config = dict(
    n_kv_head=2,
    head_dim=64,
    positions='rope',
    attn_scale=0.125,
    bias='none',
    init_std_up=0.0387,
    weight_decay=0.15,
    lr_head=0.00826,
    warmup_steps=590,
    decay_shape='pow',
    batch_tokens=131072,
    doc_mask=True,
    dataset='wikipedia_en',
)
MLP neurons of a small language model. Each row is named by its layer, matrix (down: output weights) and neuron, and shows model dimensions 32-287. Each number is 500 + 25 x the weight over its row's rms, rounded and kept within 0 to 999. Numbers have three digits each. A neuron's up and down rows have the sign that makes its largest values positive.
After each neuron's rows, "fires before" lists the tokens most often just after its 100 highest values on Wikipedia text that the model never trained on.

L9.down372:496474483462488469504490548439513458523483484492518458475483472496494507495488535511477463493491525478464529493516451451513519539574494514479506517508496469502492534502498508534482499485531526491510508530475482518484516515472544535530470507511506566520499498500485516465483494458533452494547574539536486506515497464499511473520516550483516514483518500529516482494544526495466492447509477541534470534495527484497506489538509481531484440504541498512497517483532539524478484497482504517508500544495519460513526464513454489461450483497513484465501488513499567432474506507509463508484537523500493473534532512483491536516488488537508476527494515474501507529466511485485488522552522514502481513467493515486487473525544482498498483456511550539467514517520469458459517450496538
fires before: " 0", " 1", " 2", "o", " 5", " 4"

L8.down208:491532497476519516489455536490499532524508505512487514485463451507500515520517511534516446541506507555512493496494515490526520493519591493519454497501525517511479472503488514492493505477510496510469464472521491533489503522531515497498478462473484500522489559555434505524495520497486499510517491507499489512509504489497512548548518496494536504490495503542501478488517530482502448520522464464498490544474487515546485494515458506492481526484516469508482535521509501527525502528521466493544510485540515442471485514514518473503506489501486536515511479538513554485524476490501495476450531517537501453488479467511508532460513493512524486493493504503502480491465449526503506509530483509534517494456485476505513503514540506492433441526503520538519478436500481515488516460511486
fires before: "6", "0", "9", "1", "8", "2"

L8.down845:503473482493464526485510455495499485505502479518500486504501520544528541500499475513493445534466495503500501468457519464502534526484531525505469497495518451502450482523505503540510558506516550537510491483494508473519486499484511510527493488440485529463488526514486529513500491493532504515523542516504486485474508463497466501486484548492465525482508455524505502513443473521462483493506509538535481509522538522489508457524513437454506505502492489495510472493486535463478519462510505497550517488483483471486527507508471533500453484505459529516495521536504507475507472525496515527465478493480555482507521533500511544519445515493503525479491520498514518508512455486495525526473508466493484466517521503534491552520478556510466508498504535533464474457494487517480480485510494
fires before: " 2", " 4", " 1", " 0", " 7"

L5.down302:487498486518503510502496485493486474507506484472501485511509501495502496508487496503492499518494514488518492511507488500500519512501525507476492508512503518484491508495472472489506506496507513518515498475486496493495508490530494499489478502504499498512520483525507499522504476493163481499517495484486490495504510520499510493587504507499503507519501554513518505493493495500522506507494501496518505499509487526500479518486507495507499500497513497485496522492528483497491503502490509502513497509470535494499528472507488537511525512504503486489496497477520503508518512488504493478497505495470508501474485491506520496505482486504504490493506526493516494504499501511486500511488512507521508335494506505509514496516506513491498492486480495494505502503496502516492493481483493
fires before: "\n"

L9.down187:485498511478494522484483468487482505510552470478488486509488500502527486518511516494529527496475520534505517514489515532512477455488534523553527503515483508487496519503533485530506532485526545469510503492495472501438490505504517461523447493526492501473485462450503527534521497463441492491482469542520493483503519512500491507514511507480527509477472474503496491522467524507544513482500520549504496491508539521505477515528492461494488456502471503484549500503484490458516446508497493517472510540499561509529510456479489480506461493459499480522509525492508487524469461494537479508516474505471503485506499502484475507495482511470457557433525515472507503538497479508501485494516529471505498539532504543517485520525506459481537502453504487488521490518495488535478482501480478
fires before: " |"

L6.down855:486521546474532482512516510469493482460517475470471515508502485492473453528507488508505457523458504479505529495483537461482482526478573498478489475520503519479514476525511537502528466531481487472550461477497534455526497490504523468520513513498552461491470494498508451494461530525495526478479505513534492493533498453487499499469490476464501505482469518510510488488499527523523471545485489537497494485506529484534484494504484484481448514494501491512530453516515522494499547479494502494557526483516458508500479495529505515506483532491507505537496475493475539531477487502501497504507492564498532499448498498526454511467511503461531492514525535525491492495500530526530478464480429500495530455500482488543534488515485477479486466525485517488560478472469522531522512515529498
fires before: " |", " 6", ",", "8", "1"

L9.down964:493498477488518505486485522488516509475486509520534476495478506501500495543508492521490491524496494496494474527504512513507497476502497504493533530495494523498486496495472489510485529499519515526529509484494500508492479494507511502509499479492485491510500484510509492535500494499133494515505495500498499509500534506492490501578483492512460507527496494511508481495506476510494528513486504487493519512502494504525492509485479494517483503458495501489503529507505455483506476486524518517486521498483518512491510501492509526511485528495493476509501515483502503488515507503523477483495488497479517497492479488501494479484507502490503482512471496481515515507491490517498490482505510525496503455503482507522485496504498495494522473511498499511514503498513508507488483484498514
fires before: "\n"

L5.down202:495500476502537483484479512466503504497528502496491482485483504506467481539515499494516510490509502464533508519513479477523516478490493499526496519509494523507478492472480472510499525489510530511517494477507515486492483494508504531499485483506504494509515470511496519530517492496208492507519508473504500483516497506513507521546505505535485518508510580478512492507494500480503488489483524495512495516520481513516514516447500476505517530473514525469497516476545496508506498504500522502475514495483511520483501503518498523511507504485500484511461485497506496506512499487471476507499489476509522527484507509507526463472489496506489505517456522505553480517490502520479479495485517508530508347481470544519505495496482516514521474491499489519509499520499493510486488492516502
fires before: "\n"

L10.down948:528481497505490500478538493545536469484499477507453493464500487535496478494469491496477497469515470426501490506518514513480506550521496505499478488464527485534506469489484451493533486498489527443478456483526523524488507501493517515488488509474496479445492501512516490493497512511429488499518487493511496543470458494491525507486467519491511456454516549517482507453521543505483500553478489474495521505530519482517507513536543474454525480482500486470433497486491511480526530485475496506499503533518474522510495479508525490474497455488486496457490508489539477512499508526484533502467507517508443521472490479495526497492495480490519496495516512511504504549517484495494495462485486484492471500497523509530517461514527473520514480496450511516441498465503520500525488479496519
fires before: "-", "ensen", "\n", "|", " |"

L10.down277:534513499538500493488505507529522477543495439499510516466486496473548524460527535481513463501495494543482485499543526516518465470524510452507480520510471544504528487521490473519518509490497447470531498481450479451505523507508494492468467475457445479494555496542518524470543449507556508500463486510454520486536512472512509485453503456503502521470509472493480527482505511442497516517498463514500498480488483488530523488510503473516534510529518503534531492507544486474508502477489557524517505484505490517464506487460489509511501496496515542530511464556461528488495500483476514458521468498510489492520494508493469483505488454500488494494489499518510481561429507505480523520486459509444469519506505492509463512527481496493486500510512516485482507505473492481474508503509421
fires before: " |"

L8.down930:507491467505520487498472502477481506493525471498488477477481470513456514523492487500494510515527493513536525511516507520499522499499469533492510508495486528486513505455511457473490543499503536513532488469504455493491513467554501528495491506491512494547518484525490518533501462492302488526515503495513469510498499515492509496497495505518492464522516534494497491460498496487456487524518521483520500483539500515519500517487518506535536549470521544499483512476512488483489500507494498510515505448492510508519509499511471493539542470468506460520498505482526503495448466491484505480487522516507552504513487501505559494479495501539453505517508509526520520481498497490478474485492514505541502486481479508530484490521486514555514447493483540498516481488479500478503511485532489
fires before: "\n"

L3.down948:451547529524505550514487465484475494494507503520499512518433515498460504506511478493478491520457526455473477496493515551530537481537475527548526513493499505489490483506528472469494552499492542509510555532487485537484470479516518491514484498487486460507507520504482486496523537486540475499499496535446503477485535546515496479466501499500493484493522492498501475516490552465524494509510482515537503484509485455531493510534507485522509477522462529528472508511505501438501493533453490517527508541493481491518507485515516490523480525525511477481485539458489449519484521528469516495469534492538526512486514475516511435461489533471555481484504491515471510504507483479516523524497518491537480553508495485506465454480514476529490507496494517545508529521463512479457523504507523
fires before: "\n"

L3.down571:525578511532538513491525491519508519490511487522541484471467496428468453492484483531521476529510486450503514499535503495492462516502488530491502494521470513422465524511470498531520544480452547484488522521520506488456506485458490486435521462526512467490508471494501489553500500512459484496482478526466514493500489507511486524545498508489513503508493488486486476498497514495495516478508525474528510479438479505485526469503494484509514500508453511510522497496527512492493506498494470461524480475484483506515534533509495521497502544499485463472556480473517484506514524490493505472473483509514520508494511464514525484450496493508565511522505503532482525483518448455495482424537482471464478496515508484521494511518498511525545505495524520489478525513496549529480531533450555
fires before: "\n"

L9.down963:480517507516525520507518495449549496467491482520489561489501503513519525494505514469507478497493523495503475487508504534505507497511565517465495537539548514478512541510518571521485461508471495515479469498522488491485533555502505477525479480526533515517526528507528449503521510522471525483506531484498486472476510476516505491543499508543511490539504513490532504517461487475474497508478533511544482524535495498515494486507495520503475452526502490516538492521517474533489465546494508484543506521473483509513519500494518532526487522461465519480561560527507473508501483538544490530481523535485481520534521513503482489476494500541479458494498492486488468516525447474543574518450477542485524524502517466516491517544500488503474488505517515489526496495462525528491495484485491
fires before: " |", "–", ";", ","

L5.down118:504524524529519514463505530518507495485505481509498512552490494516547510468536462485493473534501489510540484500517444530492524521469471494507499545465507512535530498496481497459518539490503517531481479480483491504501444484531543546495484510494563496479477493526475504503524490480487486499544548515522477488477537491533481505489483528519519482462498481515556478512446528496470488506518528446548537504483460506494524507494526510474540507519518481457513497520513468476500499528511510500494508529492487509484472509509557507485503470482549474486526476536507465477499516522457503487465488473497519534512505483495525524501511566481514557524490515502495459568526494484494495476479461503506485507447515497453498461483486511492478549528484500465468505465492511512488527493506486
fires before: " |", " "

L8.down7:481507481528530489509485483503490503506507478530495443524501492548482486524487498499475511529512525476511501480528496503518532502516509501526533477510483546472486491473498451495511508497512531516501464486481491475491503475584474492492457490543491502551519488486469501517505482461242472521501505466486476508520488511472498496549491488507503468507505527487506502506498500480494491532479504503529476506513495527501482527493531515519518526489531520469470529482492499477508524489514479543485474499493511500477508504534493475489527466503529491492503501502525502490496498506457492530499510507512496487484477503500530485490515524518496476499491514512519486450494520505517464499491518491538473480499474509559490509504485512494535482489470480471489500489514541509496511495522523
fires before: "\n"

L5.down958:491532499487505494494474453536518515500516530451481507508572485484495499523499484534495538516500564513502473512452472486517467492518517541464551491465480495545485509533534551526479443485503495512504522490488540527512443463531478463511491514558485506490486528467528482476482445473499472491491489513506485555486505533481541516455494481511465534455504480498511532549490543501509504511510511513495482485535467500506508524531470493518496497504461501529481500532516508477512554497475493491506484516522525471496491494458489522504487498529500521472516494499546527505534519511521514500482501481480501541502482467479444501490512529462481507435541536499487497562541484466503454501494490502514461545530549486516521502506468479482483456473466499538499508507475503486481498502494470
fires before: " |", "\n"

L8.down101:506522491527514493481483520480475520508495471507504496516474491535475498527511490511518513493508475482521488503550487529545513507493493499531517492510472546494496502455514455467508546495506509531515495475491495505494477502536483527478487474508524493516504494506492499528508480485260468525470476485494500516496475492477515500470500501505504456512530515497505498496492482478493491521487523486517509491519499490527506525478472486522513533476536512463451538465496463497522493484515512516475487457487530481494512482496491469547522486488488466521507492475537482501498504495481510522483516500530518527480480500488541517481487526510495491503475511503532511481500502511502486493475503492542491508482481546544480494528460516521533471464465511503515518483471495493494507503508505
fires before: "\n"

L9.down628:510509487500514518514491492497491499480521472516509494492492508517486517536486499509482519505508492478513494500518509495514507501493492513492508516485490526507494501492494491493503518504506520484495507504486495497502505499515508514498504513501488517508510515514492509504501502517122485506499509496516493501506506512487501514533493497514512489510491556487488506510500511474491501509484499495508496498509502514490503502501493496493502516476521510491482505489503482507514494502498513500520502490494504512497503512523512510514502483513498498494500492491511510502516496504495500490495494476491512492494495485498527498497490492511495505502519503501511506500490497513471495491503500508525514407505495517508488495504500501510493475495494506485500496495502518506479496509513519
fires before: "\n"

L6.down20:555523512492493500489455523503475512511516464490519497486461526488509513510485501499519512507519456506479475510485467478489507535494521474471488462463503510513539537491482500495525491512467497437487476514490491514545498558493509528453528494488491498451491522498526492485483449479465475453500485484514453552478530479525500558435549465456510484435532520488533470475527514483495519478486486495506525446500488489507529505528524517486509508493512511493523485478543488523518534488494500510461465549528464495461495522470514508523503481516533477428502480514479517460527499493441511493506524485510490523488501514506514513545495478489531482456481472512492487518513482492496457489468514521495468487471529533490477545497496489540487522524525475478442506527482478500457486478519507
fires before: " |", " of", ","

L6.down235:521492517512495461488469470524505493549491517508503489523466511500505493478488479504451528501487503484458520444503494506509543459499472493483469502485499505500465509540531535537472475559495489500494533486496551478525493505506441474452505487539565521498530539470507518520522516476454495511511469517510537493470506465489481500470481462516526484491532462494472512470477483454534493512511483509536488501506492442511490533510490512509530523536490510486527506463480488523518543525474545528520550506502508495533490457528510465480495468504508527518541524444538492504515469466499533515488485513488487490507464491468497516473516476493515507521437500508489485505436514509524554547474513555499555508483502503503452499476490502506515543515525506463503484502497478497543501540469496
fires before: " |", "born"

L3.down947:504508514494494516517514536511489529460493488464560478512453503500557458514454459503514520505489523531534492481493522489492509460520502521436443521458527506519445460500514540514478487512519491473456485500505531465523533522462527447516501451484481515458503510520525450516479489506489480475525496503488501528489462485468529513520505502508530529513510513499484545524488521487481506468502513513461466533527467457490548481499499500468493514480483484531484496504507507525525512480517521520501481519496492524502515516497565508517531522514500549430508459545494544508492505502469479475537489505516528493481497480517494498482499483533495520469459474489486499486536526494476479543526519483524496489456549508462475509467508505525509528474483469479498503502512526477502446505541546
fires before: " |", " (", ".", " in", "0"